MLP neurons of a small language model. Each row is named by its layer, matrix (down: output weights) and neuron, and shows model dimensions 16-271. Each number is 128 + 32 x the weight over its row's rms, rounded and kept within 0 to 255. Numbers have three digits each.
Before each neuron's rows, "fires before" lists the tokens most often just after its 100 highest values on Wikipedia text that the model never trained on.

fires before: " the", "t", " ", " number"
L12.down485:078073137126146091099203155086071075127086105084113102049144105098147176176104181105146117088097107111122137117184128108131110098141161050170113120127145172152134113139187105153135156154137106153175153111147078137126138129157073149112165098191172137109146129136136139165207157086118146103106141167123160103122101183130133122123112115135183127164116144114074136110156132155052138124155154127161159157085129122125149108112108187148101145136160128143161099123143134159109146086148132143065095183115167146101055094168131160090125107111140156100051104077170100193092087098147107085101106116128069187185113057143065131109149110180146148180097122157113101129158106076188119143158126161152157121136092155099159142097152115111181104132063140115140100070160120184087147125033130

fires before: "==", "===", "The", "In", "On"
L12.down342:138157174111140132129163110129136113141143119174152161132116170130132137191089145180103110114169092139150156139155121157103122113168149143176162159111091170121169133121116134150124148141129096142071139147135138149115138135119122121139141125202140136043107103129114139096124153122127204130124102159150162109116124148114152113104129122160143128155129109124123141099149108122116131162137197115140111147130107116103128119162172167123133139118134135139129114136126086127117131109159114162157125161138146154116114149163113167171123135184123128124125122142148153114120099166109192152141123114093118122150180110128124157109136124113148147110198153109126117156100096164137096118158061155110152167125136117103149150098127123000141136093123169131116114122176123153129118141123134

fires before: ":", " |", "–"
L12.down1219:170167121079098082102154155120146136146083095134118098110098098155108123180107134127179145038126105129102154175139109200140157028145145066137167102103152092124186150107158098105108062129141133126166145163117092094154130161164167134070107093188172122093113110186111108077153129127140176156089155111179058127098096103134174097121121163156077160146125134059174115148061104191093090141121135183137143096119140158107134164105105076072083110174118143091235177079139130153179158111121101179160123130128140087125129142119100119113182091112123141093082128155100141116120058118140136144093120099164112094157127118112184134092134118069102153107164118136138118104098150079124118136120081156226149173168064130106175137166114155055117083133128130125110148131143150126130100165150133

fires before: "ing", " to"
L20.down782:137158119083120136140170137164140135081119198158164172120179069113152162092126092130125119144126161117078148117133154191163135122107107155070092177164090136191133078072115147074084156115133108161181128114142127129130085182155178058055144142113174111165113135137149053125117219153185152063084151158123132149114120108094191061116092091116155090151159087084193158098062121167141094156149190062129119190145107087134082107146093066156160143152119115165106196111161137140162120118118171118095133107153148086144135175098150135129122130117096115143140147117119107108072160056111158182143075095182111125130113075150150107146089134163098115072182132064133131150129146190108098104097165111111116138067132133145100163177113137106138091099093164121138115134064135188098098127147110

fires before: " "
L12.down1289:143152169133137107090166103114142200101136147090131128154094148091173105133123130136145127155169129164125051112113131180051210150147107115122127139167098119105120136145159153179079124146158158138169105214186076102185110139115201081146100114157132157131088087134110162127125144143142085069179095131188113132105049139090135096208130222208116175150080131156092126138084136088091110123112122154114126180159112099082115136067102161110153086108128156167160121161123070129159153124164164154098061116120158166115128165106132144130077119186081106115101139130147093160100120128084110201146104079159109106128168126135142016106123175120113166145089094145127142209110125176142161130187112146104101169142124144139123156097159145074178118110160167134182110074168107127180168150139115

fires before: " |", "C", ":", " ", "189"
L12.down1156:099118130124147066053102147144141128086106164149088132081067175183191133152090135086154106133154158159158120112148164125208135141120122074205104101147137087097125118121138138136123156136111184147078122097103110108142149142139114121083096156185132169185147138080122127154134186078127167133090135111081091131175125173130169121143079098148162116153120129125144154122135148213129124136169128086175112135111145214073085177142154138082071111133132153121160111078141094109146112146163087181131182106211112157061093141162163093183137132142130144147155139120074109159101153156101137115124105100162162107123134133131138145127131119182121138160084147138156109124122107110100164153088170094193160158160067175121168145121154158135194110142094077157178137150134132091113101147122117

fires before: "ing", "ating", "ering"
L20.down45:139185150149114196127114139101092108083105164189186186083131160099048153118115081117118092099110153140157154073144154141178164176056113114090121157148165181162096083098176096156150154177100117078120102105127072089124129110168084066122131112200161173105106164128142109140101140114118143125122165082114102095116137110124163107067181124097111139146149157124076122087138161091154085102138161126135112100092180115124117134126091078144113087167190164173086111105182172094097099127202185110146152136142155176164137151140076078134118143110078154131111197114138180135133133107071130117041172184112133106132204098110142105105155087139144100088132129139131143108082097156140144119116196216119130123112106136166096146102085183162131125140116080119126144112113207080095136125115169

fires before: "3", "4", " |", "5", "24", "ide"
L20.down697:087108132156103092187083061197124100053184104145129100049089102100092123109096160102174164092111202140140132111147148151146134187108180189102158162077148049129152103103139133093171142153146162116139117123133118141091139096108109117088135172123130121182144093123126149130125126108119154139086068101159112140124140095139113066186170117125089119093142098083103115175041131112144149155146170092116136080105093061144100140119162193088172097136133105144087180155125128128092142112157097142108133167136128117111133147194158141165087132085162111029116126170124154119117106158129120096136156157120105109168092132076121074104147141135119125127081151150091173140142122159201144117134137125116092109186143106109117150122159112181119153158235135171146168117152124148108095074136153

fires before: "-", "-S", "-R", "-L", "\n"
L20.down167:120133160099107175146122155142112191113122159114111164170119133133122126067165135108110124137146137168093202127099107118145121203154151134095143165127113177114158058063109156159114172120160097062149086157078117080149127132100087174141158143047162195000154038113205131139124097116163130186106131136176165148143164135105111137130127168137128175162083161164162149143133130111051105141122137107165098129126111078134137160127120140121181134177236142090106123118174197174136106125103109093153120138089167096150118124118105105133116175151092147138131133111212127179141122138128115102124112135114154127133129116129044099131113140134097117129100120151113126144112152168110140145180121112128186135172141137132107103112136080117120160132156130124176129142135133102150162127136164

fires before: "1", "0", "2", "ey", "a"
L20.down368:089128122104132127110130172117175106184090115120170093106157133157102124131108117155101153138136136115172173120150065129100105098152087133122198146187131117091113123124065174139088135117190117155144194155123169157162129146126141093129071151142167120130124125121113036065208116074152114106109118143092123209138106111098128117101140146074147147100111156107145146140110113139105147145137118189160104136134132139080143095133127166126122160114148069128093119150192126175151145185142159061117094052141134136187158121093095189151134112119118149096092138142149127072167166126058146101101101107099140197163121072125143139119131168160147149140117121158062106154137152187143187121160119117203142152114218080170108141111138074134144131162108068046136121123095064114155195118124132

fires before: "ing"
L20.down901:142115153102119194136119156110137107090127143132228205151104062148163111126114097095130106145157214120098114148126166170184175183074119138096079107115170118130108095155132115103100146184159127173162134124136110196115032145161120120076117105108167171085149107082107071103118163117192131093125133159118127163108109128044123175083139135115157114149152148116137056153162119112164109143126182078087117113108107097158125132183082050134119111121135096144109121093129102114119109136163148144172154118137177116124125112169080125130173075114138131107127141104150153110143146145110187183045151178152119110100125069076094122152106124196164129117142106157106100125177184160081119095145152151118139129130133112127094106136120166133163140188070148130042106179045132138036111157168103

fires before: "1", "0", "2", "10", "9"
L18.down440:150155126142135125174144150189109127181182155111129083145105155094129174134131149144112181125120092145081164109139182195148123150229093095144165188124126116118126155127117130139111073145071090158133102140133116108139171097116136138194107123150090140101139092126115134118093133128132097045120083097083106101160139128163128173126135111157118115106087178170147174085124144156107097109153147116106178074110167056143205117139134091138143171143169103106104136110144102196108114140092108109143128109124123143214088153141164200111186119172104144156106110141111147148154108130176158159160126112178113150115140221126099077171123155181146092088200176105132085113174115111101103110167077221115111099097158064118177138163121115095132163133141067148154183127124160126128060135160136

fires before: " |", "–", "'\n", "th", "',", "."
L6.down352:123153119175182075201142132132188153139075163082203146116110111110195133091168142113097123138132129093105101130158173111150145170097113083112097143113123071138112084159179095147158146065162140113148149182135104172120156091100119088137114122100099113125156139170116183132159170176141187125109089101154099088096169121150104140093121109106090083101126139102109138021107191181189130143133105156139113106092138189173074116092114109167127171132128159097116136135134109105161095127171078154116164079178147112128127087123179069145173127096120118220126117166097112168190147115182172155175177099206097088143118108070102113131096111127102127146076115095086120141128102132129122142145128170161170141166169142176107153083090126116155200134162197135132133138133080100157119131142083

fires before: " |", "\n", " (", " in", "\n\n", " –"
L6.down1304:104144152078140101094118084150163137083124105110137167100143116182055126190141167105141111180175055118099106160141118126159186140157126143159121087095144143129106068144096087125161124138125073147112164112128107134124141148097108203139087146244090117200154130131107162162140147111103132125117112129129157161100134117110109143156158102112170174100144146151127104137169076162095143131169079113152101168152137099177172108073071128144109072121154162136145095131072160121177156116121132155101108185064128142080147179131105117153155088136138083148072097094173149173103112086151123154195143096119119141142184146071072099112131103076084191119092184152102125132097082128066162164158162171111094117109162106185137175140091136165101141119156125109183139104176109170126119138096103

fires before: "0", "1", "2", "3"
L20.down384:073098155124199181109185151042123091126139092078150156094215149183110159108114184119136145142110101081170102109142130094088185130150129106135149141135128122153111163146100158121136103093091094160141166110057156129102163147154152123148109094205145159078122097118113132125107092174141144139116114093124123116118117059142127188121146076103188089121096098117134154139140196093133086107095180110131130156171117070136117121111189084146061151083103087127122108107100031153113156145106126145121150063100089114247143179148077174170129089137148147129118112070159160101140138154133156089120132126114151175121173107130031116109169074180121113137162133110129104177095109109136180088107138108108166151131041115101066154085158114108209133125146065072121121123137057155140117114103180

fires before: "3", "4", "5", "as", "6", "7"
L20.down437:151145084131111127118105074116167165125160154130116072184150052105116129135138136177112146056120166097174158127146165145088124136124074080063046170151104148123101154133098138084124101126114126104106152112103115105117143156146097147133127115120155189121176125105115143084141145093137148138130186138133070155075144132132114142150081157140056122099112126113149143145069130112162116076115126101157131117119083120104141069138189138112092138143125072088128145116193123113098173132093047074068079151112119186039113105176087108158136119128125149154133151161150155115086204120128099117128146146182158220116115099109158110102148124133124156176148175142092159151138114127166098120132100153111177110178095115153131109149090104199114178122155132143085129197103147158085169083126186

fires before: "ing", "is", "es", "er", "it", "ation"
L20.down1029:105154130111141144145166164100140144088127208161084131149134147158170126136102138107130104121116143101177078157124150122144157091102111124114148152119175095037092191100095090087097128175101143118140147151176104116127131173137167200151151127082177141150126067140116134153090104133105143032110117117090181144135108161077056116072056112123091142104096123135118118157105090114160060135097147131170158120111132105108166121101028149137138095126146113081151134120128166122157115144092180116173092111121071078135085094156125119198190081219154133125124171145158090180117102181204125145161123158090107129127101131106051102104126167121110126113103083103184117094191127089186164165148155140118083140168072152101165096097151161150126118153105152124074095149167166191143180156110114

fires before: "==", "===", "The", "In", "On"
L12.down871:133178136145106109156120151155127135146140166146138162109102118122126147172128086192106134114209109132165119127163151115156159155130109119151126100148092163128145155136211116177099100090135101161127138145154121150128139166152136177116115198236184147018156140137156099110150135141121186133180139112174130154097073134164108132096136100132123109168127151158124127099105169128097122206109164113109177156147152102092112144152212116175159107156101158147160092065150089110120121154111098170145053154163105087095120160129117152125156148169173098132123136127177126178114121145143143128148066150132101097097113119152110117154149139184135132116117143120152124136108125150166125151126026151146112119165133122112163140061128145000125167153155152133078131109110116137156103142123139

fires before: " ", "s", " the"
L18.down823:164067141154177100136136159095173130158161147182095157141091131136149125146102186152173142134175109125130139071105148111077109119105150124110093133163145137090163134093124140165129145153127117173147136155166147118133150106129110083126143185180172127202120140111138065189167086144140196093095122171173162121086077118110154119187131147173120133126091160099148122117071219112202120113119168108143141060132112103099124128094107122183102053129137105114148161111125129077153195156167114059107094113113147125137138152121158111102131157121123111146107143134154079132160114154088069143139112137111150157069108106142149109122144121108111153170096140082178173125103119126105117122174121144073144121125103152165185155126132164133110112160137091158180138109136073068148190105101153

fires before: ",", " ", "7", "2", "9", "1"
L6.down1073:130101207132068116156131132113091138106126155152074121135142193184119118200109131140160140176124158083128106160150123110143103166102081195180128185117098147144109079118166197125087112141157097135144184147176119144092146062169110118137095132139111144118127142126131119100097181091127109155104147133082120132091118116162171130177095179164146181156123154093127088115092118153117165113140144151116163133166115100038125064143171201079151057142060102135118133145156099107125100119157085188126106183137167103097103177158095130139097163137100095146135173133129154146143085119138156112145143178071082102076069146146173183098182164104176182102147113113118147101108103162125153154141133136114109097095163149095153133064110099000154092094133168098131131126143084143150069128158133

fires before: " ", " the"
L18.down915:113152127138122118117142161129147136126143142163108128135146131169138150124094131112124147160141143134168125147088131120107092053102128103096119136151093096068154138108166112153159163046135144146174102144130155149133111088080134068140135089080193105013088141097158215172176122111199147114136121148130090130055140118163156133162172122155116181109120102118094121102104167077102098078155114136129127132146154136116101178096145149111148094167177136124153109116193031095121134134162184118128088163173176145168120163121105154171165095145152069088105115145171101173157110168067132132149126104131095157112231124153135104114093146173164106204141073081084158123104156088153188147134069174143138122134072088141158143152092178073158157161125216119137101170189108121122182158108138

fires before: " ", " January", " as", "O"
L10.down285:150126117158110134158167141112139142128125184105145115115161153067158138154118090184161125181125159159163061085140147150120081137137141120172100124113097127063134116165214102152144135144147119104152131179134116115150154087115119146160156120170137127189122077112113108017166134164099163109140141162148123122088095106109143135160147176120123106171125145122142155095125038112108176138099174134187149117179157088142149126173130150102150127061095211073199141144127036166116111138188103150156083129109203212123130101139117087137122152135131087126113085116180162115162125133110135107106089142094107160075113083108139159151086204151126189141120039131104154118060083175126124137139073123142093148161150103115113206091140133119161167116138171098144103105183151136158174105091176

fires before: "201", "202", "194", "200", "199", "191"
L6.down211:163098181112120072114107107140113117031128119174100129078071129096121198163098083135180172095103112151119169143151141148110175129080100150048128103166161118150071102139128121143171159135168137125141099124133079122098144122088111119119114101205111132153109170138173160115123120100093169087150159120128129147101132074204144167147165117165145136125156154140101140083108111212096112106100120134160099158126129154111114076142153121091135124108159137137082120081151233117136162063116096154161078086144163078100145140067117132120171088119097159111149094101155178047132079144152135139148092107120131152095103152114108142143182217128119126083094151138070148139086176123115078119097178132155108084120173171105142118145167131153094114138122078126128102094113135108159114141157147

fires before: " |", "–", "4", ";", ".", "2"
L6.down417:129155082107133117083210108157147203127138124158112099111122080140074096127046125169124168176095101118111083118111147133172151140129059135136132147088162076166160072101119150185097169118146180135081120161167136152130121192179126121134165116178104160091134069116128158096082150080093116078130159134119121092153125160116098098091202123135110110106111127065119135167081197109162076134093172108153108124087126186131074176112144084122127152134218149127121110123132003132081111111130174114129071139186125121193096133130160151108145108145174121148183124142075045168106128165159132156148113108121093090130165085144092160138139156120145110162080098155096221081166123125143114147140100100132121150160085128146084134161121145068160177161091118173115139125125106144129132091065148

fires before: "==", "===", "The", "In"
L20.down1271:096105117117143079166083141133098137134115168056139168109131158126121089091157156121131134110149128122087148115145151112169109138118138140096138152115117128089106152080130140090124152111146101155168096132113054067147171073121131163180096119142123137220143124140127109113120099139189052139136118152123105113105146049115104107141133142149111125132128089098143093155120112153145122145166119153098159122155123141144155137080059130108151109128145114052115163089170163126138090133111146141077106133149119131126092132135139102123144225078119128121142133130101108117151095137157097108166144166120127141098128198086113112161125176107119117140099119140158107111138112131151144114116110123153122161122134139117132121166129156255114153089094045173175140142091098100134134060114156

fires before: ":", " |", ".", "–", ";"
L12.down673:197126126176057106158150150165124140137127117094026160129077125104122127127098116119131186109104070104130122064118131135087077137133124089222180101188129176160140116140091151137157086124083179170132132131209047137138155133128107095152128150125128135157130144123088196148161091154140168101085095188177116133142127170124087158121080143084108144065120139134122117163112131085139104092125113145096109079159110133129057121189149144182119113155063161128122162073131142138087132124118152126144089127096105145107160182070155145121178120182102142119158075146130155133126139104130170082117138112155087164132162131169114114134116111144136157157102152102165155162118134122158143137083179150065086109058125107182078172114147143120081088083102156116123083120176104142134136174114115

fires before: " |", "%", ".", " |\n", " ("
L6.down712:108142151111173139123123125165155114146120166139128086095148072154158173141148172059141109087131088157139130200103136122114081172136111098108136134134073059134111161146119116089099160084131155106119113127211069149134108092107139127103169094177187093132151084122175213073158124167172132112125076137185146136153109142130110087103139078141139103153118126170106140115137143114173139140120150154101143100095182058148142191053083140143074103177125133158157094139118099155096115169169145144155126081171088076192099081118190140126146121140177143175139087122058107162112140097146171137165143180196119102110201109156116130111089114156156112116120171119107217092166112122136113103166121135177104156165133105124155115120157151119146159138104173073138101117144130133090142079117095

fires before: ".", ",", " and", " of", ";", ".\n\n"
L18.down20:085141112147186115081126099150091171162101141110129110122134147161044106192149150139110122134152157169084137184119135131127060131109089130117093187151052151131142132132161111173147147175115106105132067147205086109145174135135130124174104128077180107132147163147120102096134170103095072144153077146090103074126139136183114103132156152107124135127127152123113136126114135142196094123063119118164197100111144100133183171124140169078159142147165103171067134098133146166127116140136127099127100114164136115168121166159148128126113196061169140144101135164136109091147093128120161099139112171129149158078136172113165170147143099185208164142114123109148151081178128116110166153140120104135181097131138132120133175107129111000129063114119121179171083089152167160133133047181156

fires before: "==", "In", "The", "===", "On"
L20.down158:115135078142129170082102085151129124124165162108104126095142145135158101130101140094177142151049180112141123138112114140145142160128133203124130136132138106117152153137156088134161201109152138108176100098142119130115143136106141185128087117144196138162143132150116068167141218152133088098153158101110125146106181082113157136159130137117083114106170103145134162091087224131172151103053126146179119153162078143140065104097110126112130114135092116123150115073088209158138120110101102105075124073131124129091110076114172106126113118162136108068200150173135134156136184116115100144136147081079087118127138167136152029149123116169094134186123149061129065111158123132092141135070130109141135155136167134092201128144167168255114118088092068134138104117160105131181127107134143

fires before: "==", "===", "The", "In", "On", "|"
L20.down16:117190138118112148087134130114158124130143130088085087109098112132107121153128132092134084071095106125141117116125112136173137080096177099169122135109137151148150130168120116095094162116142105155132088128131137074154158078138122126173151133152066171255184132126088145095137136162127063157171083130126150147139124124130089081176128156170077136087113124131121168190120152136142124123138107121144141137116114126113156129115085132180177139140152111095132155132117117157172175130164140139108112127122143131127125119088120115159086166140086076184173110146097093148105122146147038118139139207186122108092113105133135125120153097099115121141119069146143122092137093171109113059072150124120075135126049104156144165135123133255122112073103133164181151147070111132074090099157129

fires before: "-", "|", "oc", "===", "In"
L6.down1049:118206123094159116196178111120145156099148114139095125136050117138117078142114143184098115189119136136108122111125145174148135166104099089083055100117092129090137143090175159091170104085100178182140186129063175193095121158103116150146180160250110138119076121119082133134127122105160187124149205121152175132160114176135084093152092078146128089173151157122118117138112109121169120185073142118091117072127170134118126139131116116086080133116149143078182127151119150127098137152072104144147182162132114141088138076109058124082139124101152104142122120156133112100094085090126119159163102127095162136134117130149157119078156145106104088182165101150165174132151072135118109069178072122169088183104098104095070136089095158000137161096162175145177086119173091109151132111143098

fires before: "==", "The", "===", "In", "On", "F"
L20.down996:099091150126126090081114110151144173149148095155111069115134134144147151144159154119173068092110109144146128127156097102134119142121147101088123158129092099081189111130127093140092132097168087156113163169134148084171137104126140095180156092175131087203144149096111133128142120129141127106154121145125138135143157118107167120162144117120082097118089142181112139156135187127140143136137097117107123068103110141125094127070065109122084112131115163144109143085107181138134192129151146102117158169131114115103152138117121145117140101124132095096144135156146091170094121162060077092140135175163115130144110124138158125154137117151072108140137068135146134167218104066127174161168166143156120159163109191099131129153122150255134139164164076138189201108065128111130147078144145

fires before: "==", "===", "The", "In", "On"
L12.down396:128153135119085140157161106124109134115101107145136142135146121118101121152111137152089135148109137125151133123106133171124104135103113144130090131117103156163108108122134124153125133152120141126102165110139144170119131141133110140108127137102123124000093087112146144117124124114093175129123105123129129126143097131157105109115102109111146125108132138127088130111142129084171122144112123158164168145195122102094144137138143118105104147121117138137126159127132080114106132133122116113151101135129121101116121124118101092122120107129112132151112154066127130114172120119130158145099128135135128140136141131133084173096099132119138123107119132138142144103124166135114136119192148128111134110101110119111116124128148110000124143118108177110068113120205121147114139170127132

fires before: " H", " A", "'\n", " W", "',", " L"
L18.down1291:109126117066176098145116124134168106119161138167123098124146114128104131120155153117154081081119173148145135120172209134141161102092129132181096084121129125113120123071161144195124103187107122167051096158191088198119096173154144146177099172082152162169169150115156114136194130132195101099095124179134151052102089089140107141101086127160114156122146073121115090123144106117134076138148130066105075100084126101087105128134119130094192064127112112142140129113135127125105129142151127089181163130131184065122118119149106160147116088118142133134091124169215093176101096142121151183105112129103113147132035104119092132111088164131099142100184154140073104095130093120117140130147103140065178082151180117159099170103157121090169098123117186114129114098165118147120143110151142

fires before: " |", ".", ":", "–", ","
L10.down777:134099109120159144063135213131031108098108106183135194172109163124132148103142125147139129151072149128131186127145133209158130139122058122080096136140100114143124115166099136143149113101114169169169064094148103095109141145117148115099143151108170160138118104085111103121095103038114184165106146067171159173131153156132148139141191109082105091169068122175144096088049117187162115156079142191090123152087165114126107068169160138086137083182127178122142151086121150096138169174142080192135131179137149140172110121053108110141156097114088156103121094116109070118077181128082090109124085105080165158094120131113130120083082201134115126132118065105130076140176171083103162156181139150149157165117106180173168124126099125179153086094108109099138132094189093092166127120189102

fires before: "8", "9", "6", "7", "5", "10"
L20.down1071:117146085185139176080138089112096104069111218111132143167104128111117114118147112099094152165119127191072122146071121132149162108160128217109131155085077124127127142130100077127130088110120126137130151141100089146129171187098132150094076124088105101142102113148158135121112141094116101129143150119103137093125083142055134116155082087170074154178136088159095118135106135193135133133170125145172169146057120088132104145114152172135120116134144099140155124184191171106248142162123177107115142122136096068081178159081112149102188136117105129114158151071113070138174152070115114114139125130124136158135144134107188139165134145064119129097119087128133191120100171154136114123128203133153043107116158136173115164133066107117117105129117110151154129186121111143139133122121109

fires before: " W", " L", "9", " D", "10", "8"
L20.down1144:113129059097079159145165145198144128130127187142158136100062166051135162149170145143071168156122131183127089165138140142159117085124070200151189162137065156117176155135082112127117083118104115161061159169125129141142137076103194128103114108250119056137196106059101146132149149107074066073136141173109136129146123087126126104134146114111121152107094085148137116202150119137120125098141172168105069158109167100112126118091073151107182114165152130153165146130073103127112141128040117131143138123077152135099131132158136088116170130082133126156153124100111131128181126126186187107148142108089132071078104125134110119155139141121090079062152156133095101089140179108105159102141143127139114118141183136166159122120098139126120129132093120144143149188112116122089110142159117

fires before: ":", ",", "8", "6", "5", " "
L6.down1283:117158124118120108095127158161123126176082131179098095078063104115138178139162095127159202131148109047157139123107134163159145142163135075124163115102143085101109211075103121108104138095104130100161097208103098109145126130123122161149116150194114103127169146104100173116096099080164105102076154158154146178139153143161084167153175106132113099151107097160124105115161142142086156198132132167163105099169143120224179094093166157103184072124180078154127150151134150138089121090052110044112148135075140107139128105135123151100176123104127183120142109198147076150123183186083124082095127135130151132174105096108136126135086058082102145109126165146143140085064117145140112092176110135139159165084139094154142173156093170189131105084114138151106087129141134106107133176138146

fires before: " |", " |\n"
L6.down192:102099125148105103061111143070149158121088147153115147139114179129100132125165179129151187142156097130118130124092142096136161141106111160071060119115102082144186132179112088178084109137106133144095070175162124120125146125094171041116163161165147161065167126105170131142123138169113138186106112162110150111126146173168141119132093130162061145080130134118147115131105100132161090181141096132122195116133163069102102064144127156159138058177116148100127109154081144148103133110101136168093131122165111152179193133158103075104154126125130093091173047153099170112130106054132119158144174155116138109197129154163078132155075171081084033142106128121106121127139178141160111108076116144111119099103116161173057113135172124187165111107168175159119070104183108108103140093103172

fires before: " that", " the", " her", " for", " his", " he"
L12.down1193:169093090099146151106148145126100152127126150122166117143080174117108129159187206208101147118084082089134106128089130110072132101066137137200131138136099089136140141157112103122126115145134134169125139140143156151181150123172163131130125104201173158087111147175158136124172103203128131133095083100124160127132181124152158158138147097186072138131110124085129063178150123168124130143159092143101144180155183138084126169058165121085138133082081107112119106114128135105104113121123109108127106179140114098131187142164085136148141102081081147090143188150135152116156120107168123084185077196129130084096097092110106119056126102122177162145154130104183147124053132185118156161153147106111147090144162087192137100111117109111180159098154094182142089088166138123087138148134129

fires before: " that", " ", " \"", " the", ","
L20.down444:148177117163190134122139115122165157106082197112130130143125162143108089126087115147138120061126105104211135091113159140141128147151105095119182132075156131139139114116160080131090157143106125143146093092107094216137143148135138036100177101187172132057171156106166213137091089106111132117154176098155144098155132112167146122084122056109202146132133128115073137145101130187108151117149114090105200128091130152067099106103171130120105116125170113160170092129143119114070117136185141092202134076144125177055123132149181121072150141112133095142140135182132119141170142066138117111123123151080102108089102147138101133079170104147174126143146140136155130117120159083080189146116134122168147181154083141137093155144094152054150143149183136161161130118145096171156142110088104

fires before: ":", "\n", "==\n", " |", " ==\n"
L6.down928:111099124150056159135154160136113188168125128120091129140154099154192111216058141137145162081136108151103108149087086121114193130166143105117109085165139108108174136144100191185163098106113148132107115110142092144108088143100127134101100156213129105144076128124131146120127141137108079121106143134145115086162145096163101227135148169134165134132159142153132075113167109156072148147123087156194143097176168169147171082126091077148120048156173103158126078134158128111141125168103108173138081129159080072093090126172094152135085101198096135181181153127192152130079119126112115098079118150095114130149145135103085094148131128110099119091109122119152109086115150185114120101143123131089096148126184082169090101082151098198125141146145142152090098110118167128104082131136093

fires before: " |", "202", ";"
L6.down1041:143096110121115147062131147124147145138128130163064201119096089086148160134106123107145187135145144064162151106167187105130117113128128103139107115094129086130142131120113114206175081148133180112127061098136143136080142188126103109154089169176145145120124189123174236138126097103128152093073132136095140101145175124113070187145149150144147137142129119133139096111184185107049165099090105180152095097131092135139084148205184162112164111086161107169123140126102170129107135092145133111130130097107165134090095134088113134127142057111116124132188088130092111143158082082165092097124118081157142135134079139082156106143105161046118059118166132136139091153143120157130122076098129078104093095079138140158110169133123076255096104091133066170122150083139135201155091116101129

fires before: "er", "ers", "ing", "es", "is", "e"
L20.down188:067205102149168138194168113119126154055115125147130094123081107119121129179107127089134159138129113098138081136158118084143102160130096175143100149158193065172082158098131105120137116175092127167134143138130127140110137192113115154101136072188126095093167113109118119088137178116117089090135112118070148169082137150139117163154157120141109138094152163137067135123131107124116113088116139120147178133085131111146172112146151134174125108138132112069178109089183106087165145117169070125151164093127117078127166128136183129095136144099192126121114086119156070085136111181196158130144184173147153104133117082152121166161178125103124134111093127116123110176159110106117115152118145147115159162068137163139083121150128157147124132097232097167107173107149104165158202171121135

fires before: "ure", "ured", "ural", "ures", "uring"
L20.down621:134164116136237140137167110060112094066143158098155139090140178164197155120137118144115142087089103130111159207066149133087106105108126122093148113091098105154173145083112154113121113138099141067164119114053118124129106120127200140136117069085116125092173108118126143095152161167065084189095134133178185131082216166114133133163193044104168095058115123155154143118163154109148141133093110141088083104174146110138081084139144095124106133128101175123095178164094015194147083178132086148129150139090169114145146121098160157118192146127070125107114138157177082123160103144121146113128097134209133171131110126120123140148113111124117104137122148133137077132125132166169100092157109189085122126148139105158157167126099142169128170121161105109138189108132084110140148157137137

fires before: ",", " the"
L6.down1104:114092139125121126133133122112095145161071104087148082146089135138125092149129147158133132154127140125116165113182119089138135142155143175128113182177074124135131141121159145175128088164169120118168143124114174123142126138127150113154101150174164137134121082144100168139129123095100119096061141196150128125142140092152071093154160153148123136128079166057154114196057110118164103172125156159147120116082152117096130102141074127142154117103079141141151125172143099157187075165131088121099156076122128127119144137128126167138129119085143037100075138124124098144141126131144135136166109188097055117088060152161147075127134083111110080105184083074112076094115137157080177129118080127063135111073143083171120162101098092131117084094093165124177117119058147172115138136057136

fires before: " |", "%", " as", "s", " |\n", "g"
L10.down1146:113120105086161055155115080126128111139134134103137067168154090134080144122064168097070147092152115177121191189132117087111111129180114152198149153173128112084115049109181118153144142139144090107114165135123034138134136118201086067125104111169153067170131091138108120170102162135090184148103097138171104146136153117130120082101142049124101109112104142130163138116113104126165130139087153084087110141094141083176204156140101155175121112073136078115080086124086082126139150104137127139125111135105147137172147131142116163197092131116121131173098131107126086159099107130160078084180150114094139132123131127161167111078181185152055153120135148068072149117117073122119137131206074111168075119151107128126122122107113115121181132136149151106135106109158182120122121094143143